python train.py --hidden_size=384 --num_attention_heads=3 --head_dim=128 --beta1=0.9 --max_grad_norm=2.0 --schedule="wsd"
MLP neurons of a small language model. Each row is named by its layer, matrix (down: output weights) and neuron, and shows model dimensions 0-127. Each number is 128 + 32 x the weight over its row's rms, rounded and kept within 0 to 255. Numbers have three digits each.
A block is one neuron, or neurons of one layer that tend to fire together. After each block is what it responds to, as a language model described it from the Wikipedia text at the highest values.

L4.down107:125171088137095175100149087087132130110133149136091135240130123141163170122080056131163038089125077059154102112176203185143143167148098111150111112175126149146113108119177155120123093178091141114151155136088121080132110119116145122159160134140144186075154139164079158159107092138190069128146116115140127109149089131145087086083093127150159120164124158135138123155116186126128140179104
L4.down167:122152082129120146121145115150114091108134171083181160149111111136142136147120134157105078103132128118115132181149123142140122132112100091123165120181084063155143128138096097130091149185120088102098168134126126064095112163079136132119113148141094168138118164144093146106131198169121131080135099189088091117120085130093109180131137102115163070115132148104128150164101124103112107154169
L4.down192:137155095142121152120084130117150071105142114121171133094117122149177148118168123160110120111102143071133175127054176086137125170144100130173187124112142097156037180202133154066092043088073172127141114116119170112106141149082140183084162141107035114130142131107138115149216111103112138078091086118035218096119107117099158125128086165160102166122158234114139100119127089128205181131121
L4.down292:101149119147115168100134125081132118165159160124107140165170113140150157141107081134127109094153085116105165148135084172131140144158122065128150162132122099113123160152167130067122163154182069094149178070112135057146181077092109149173160163143150154130195180132159107092118142127047152162148176155161096131163133135157083105128097139135121101134135123171118135145119145038126109149153
L4.down1016:117112084114087146165112082089063152143156064159097118133164156091143222176125143157171095096134114104153138123196180194178109137168133105187112118151168128132079119134101091173148107146144209153120164096139146126197123158145123120119192117114105083074130167100076096127112124170152147126144108118095140150122095155152132146148147093113095151090065116167153114092083123132161113170135
L4.down1150:133157098125193075104127121042151128161128119097127150222148123143126114088132102110142079113155146048128111157106123143157191132073132120117160169135102086078156069069168147092098163150141073186118131123143067089147138075137145167139122142143125141128137160139131118108188134190141126190096050114136084162135128169161150109120095105143102108083185107170070167155160152153142113184086
L4.down1279:136175122103090155144122070099170170114095118142102157152125134125141133151134141123151095076059130130144140122128108240115140095073110189118148115154149171174106122132095087052164190163102131045129131113104059155151143193106217114159083137095112092190102130129167145190156118119155082114110187137131085104127154136084180086161133096150131193065144130112127133070133103041175057059112
L4.down1300:136102117085083176153156129079133079120136149102095137112138142073134138126146068077090130107112113137162132135202120156127190115137126108130092152130118162116128143141140086153111117114184105133149170122150170167176179104140110092137085107080124105107064062080130140096122138153089089156196180103139152141148117149101201107160090125081118099100121161120122136093150159143146053119113
A standalone F or f token that begins a word split into pieces, often after a space, colon, hyphen or table bar, e.g. f+ranchise, F+ox, pre-f+easibility.

L2.down20:127152099154184148145140114168148115116120127131130194120115141150111140192094123101105142139117172109177120153144169140107143114077112067100158100114128125112172138104091113096068096176087127090137123148127085175166127118131144170162153116198107124116115098049130196143109110160087132132053131188110168188118120107114048078135095121103152134169153142167092140115127114058179177047139
L2.down230:212088139143131125099165137086133124119081120105087091141120091108091121114087103177087121137072150067170089067132152131175107127105139120101073137080095111079129132169125129119139070115116120187135125101183105134150146124185125127131140124172110120097104207169099099095063132144143135146078114113176140133145173113141129186089130096128148032145133155109136089153163169101170102200146
L2.down275:119133127164145173133132127128114094124103129088135156111141085180093128175123134110086127098143134070129122157121164130011093145120112122149096137106124143105143150110133146087114076188134129122126103111172126119180089184165087089132155184117096136188144112137117119158095143152088140110132137082079094138120077127122189099164145128170099087124165111133138090165126139071177184152116
L2.down286:199148143165134173135136067162129096122082091087101162071112125100078107152133134140085130102139130140134129103148111113152192111103098125117111131139150128166182060089121150142092116129141156175120079085125054147189115173095126143099157144140149137088130070122108150177125143155080132120133125147121098167124181110167143158129077126110164111104152124097126115114132119182155165144187
L2.down575:123173132166117149125164090116152145127133173092148157192125107168117120116063132144141112121103149075127139181171214114071135129066122128098131118110135136130106119106083067118137127193136133133134174083153015140128140153157133178135130105063114143108123110087136153110114117194093113118174125121129181113132102147174129120131188107104136163101133109140079116135124142118139087172110
L2.down898:145095114093116115139128129098129115126124139077154092164133120102162117091178122127056140140141126164152096119082177120093084131142129098109139070087076085116066114120147122093143170151084107121130127123139072144164143108111082139116089141099139129129147236221137152135095143138114116107065109167195129171094142169140087167151133108107108138175135110136166156115141161082227158129133
L2.down1059:200088119105134166110120100122096139163137129170076100120137060147118121168094142079085159094091119153131107166131126180150120125104110072079123120143132108102128103076145089172128144174101091154128140140134095094171147129082101122172129126135119110081095198119116114178134133126171104157123067121221141161134068131127110147126087138115081121116140115114157148082140128142198113173171
L2.down1380:183172081180111139133142098110132148137062127128108152095194159097148089121126097131172142121123141139118132134117145245159102133162141129151114134140116140064095118060103058177138142114113116146132141159125047078111100108126101154167077080144146103162161193147113160088104118109099129120165133102133103173160101092132143138126120135097126052113116062163172140121125115095124129183152
Opening fragments of longer words split into pieces, mostly Latinate prefixes such as comp, pro, con, sub and pres, in expository prose.

L5.down1005:120131126134062175132075129139131113111103118164144134163136164082171164101126105125142084098122149092127105149182171176144144153130105101144102147159170086150120111120126183114120172125105180100135165073085128095169113119123144151139201134127111134075164142120052142160109100132151100097121113124112154136151145140129111100113086084169152167137117135166088137111098202113000134161099
The standalone word-start token F or f, split from the rest of the word, as in f|ight, F|alkirk, f|ertile, also if inside specifically.

L5.down51:097196091145096142141116172129114099134126148154091137134164122192136119146108095144181122094100137067098104053078165170143150125099124120159136123121148168111161055114157132107146090136127113137094115122105072084088096065144115128132105144046134102147114147142130069107116092128109119118210135156146095153167101148135135165085134097087104092172163134165131109076148160125135206161107
The first piece of a multi-token word, especially pro (Produced, prohibited, problems), plus ro, dis, un, comp, after newlines, hyphens or spaces.

L2.down76:138105156157119150133109130123143153109143136180121131185134150171138139089104118100160126107125091104123096146084146098240158080098124173064148093210138052143104141125165140126169014110108142047151111113111086133157127164142159131178183159137156128127099202156175096125123126101166157108173138158136132165109164151123105115150103136116106161136147151098136177064139114146194162148123
L2.down183:142122123164143117118109146069148152152121102061070153206133166172132103112105103155171111147109156143131127112089126154168149124124159111100114138167116174111109144179181125118133105154101130190151128172113097183173117122123145168138137182116123119068173153148137144143130118179163089129146158146068088117113127146135139083091107139115156115090113048167142165190113149112115092210142
L2.down245:119158114123139139122122146167117144114200160142048140167130095077138137094108145113164114131137132131052097135189179099248134139152102138110074110106098085140140097062096148112128137162166108103146096103106071143131120103128124106156132144158182131052136181180157114158124123117150133110122081079212162184087152118123116098092139101148094133135178155139134146121123163127174145174128
L2.down289:087160136147167135146124199067124147125148134122091128189109137112123137144156097169131071117074108117140170136033091089117186139098160147065093154183072120103077109115107098151120160141079121093165101125071151155129121122138126130144097141118171106154108118150121103144172114119144083132166143146097063085101151142142165067180109126158113080082161111156120137144131142141078148169115
L2.down779:058084132081053118128136126119140084119209122129148122202104179228144130097088103118152145124148162136101140091102098118144164079099131121131175222090089090136107186144112135102121034077110106112123144133097126166179122133176110135114149127122107133123081121131165114213109116122172141149090161124094106200169120141151125097143163122175101142128098104146105104165167108147125080116115
L2.down1058:126124110133131139146101158146145049145124139101152089157127134109144136207133141135178116168139103115112111153112218096132101123077141114038137138130093118087141134110049153136131041083134122079114112143148156142183101114120148170177174091142137120135125164085160087113119133114163180132082116104103088155117146129129139098149130126161140058148123099171145091108159114126185172124123
L2.down1229:175103144113073111110143094143131131162168102119129112077136145211165152118142102106100142122167185166083098078083099117144109162194110115113161037163154097142085134164078102094095108164105090123149129130183077176166124132172103158162055130129155152150111111186150103100110093115150130107163125109160138146107127109102064126143206107138100106152098118154148137103085126097209129145167
L2.down1447:144110095088172096114109105100148108179093110099092144153189095157110113095157160087142149102125173107102125148107148116185080117156112183098122157220186075078082096138172100104149061166064108167139119114137082110155188103145119152150163126094075156114102191132156110085124123146099112192140097152159088140132131132171127099112153142189083144114132140132116146160114056151200128098185
Single-letter word-start tokens, mostly f or p (also F, ch, dist), split off from the rest of a word, as in to f-itness, to f-ight, p-owers, semi-F-inal.

L4.down271:067088107123025083081138105101127131173143183145105082124149098150152086110110101210126128137105135088097097128063120141142157104119129253083077116158130123093072082124111126175130155120129134176145162198131158092165128078132099150134122134107138127111114130131114104082118138143123130174163064135166154103157122061151133107074105121086157100154120138155158123155152105149113177205079
L4.down476:122121145172117099108149206095120127117144160107081084113117099145073138152089141054132111110147095154121121090145144125100041119132117079047146172130127145159124105112058132133210162157149097153151128114117088135151154187181071159130111091211181147123110145151095130134112128100112111146095099080185182127150125145109105125150089109160121106115087157133146125137103111172108113178104
L4.down531:091114057115125099159107129102068115145114153152100148107153157128105112125188119120126127168071142173138133137119177146091145057139146094173114126123104162107087096166189150136112124176124112085117105140157106037155091088163103081127070102119073129150120157094154162140126123110085120128083128171110160122147156091143133160149129162130136137127110122143098103131204136145167117127118
L4.down702:211114151112082141112096162084152128092135177081116114181102117108146020127184146171156173181103138095143109142123188164124169132182098154130163138154160112099202147130113099111140139123131154140132115167140120077167173088110102157109133071107088133140110103116072153108169131192123139113139144131118135169081111160070093109093144140158113106170168174155196126102107113128162151134082
L4.down709:162055108125116153155114152133102096141123144154103105156115125098114189098134159148075151130127102109110149125106147179146154101138100142150170131124126156129119109135116148110111075143145161077122135162124184139134128072156131121202120134148108153108133119097137129116153145135139137146157126136077173098097113149153145147096064153123135143126136156187057143066087071101127095176079
L4.down805:123129133129152139052096156098182198143162129072108150157120139120113128152140143146133171087109124158171094109245127160077119119107168159147081100152100174103079095161110109138098107184179161079105146159121107132177085171128164206126162109102113160117113149151088150126158143186104157149128175171107178107134097142133144098068157134152134123121121115105154122196090104133142191117112
L4.down1194:164098141143107200130059108135105130163139159122158104101170119106145186106117069158116124137148100102176119107082122093146127089168112111168192108106132104165076175171146122110117097169154119115080115083164105140126136114128131114148111117116101167119166125126195107119138150138137131140134102197103146077169141152135140113120151129180118123116122095098114115142072079103157087145156
L4.down1220:135120190146152093124154124114135156162156116046190119112100144158135138151104181095110163138091144049125099132151141140118137100147148117100136134168162106104197126126094104099136041088104109135127137074139104131054105173226181103167155082134145095181121154170148088088095122161168109105134118113129183151163079115124099097074116128110120066109120097135131107141094124085142138076116
Opening word-piece fragments of longer words split into several tokens, especially Latin-like prefixes: pre(meditated), comp(liance), un(like), re(ctum), Ex(ploitation).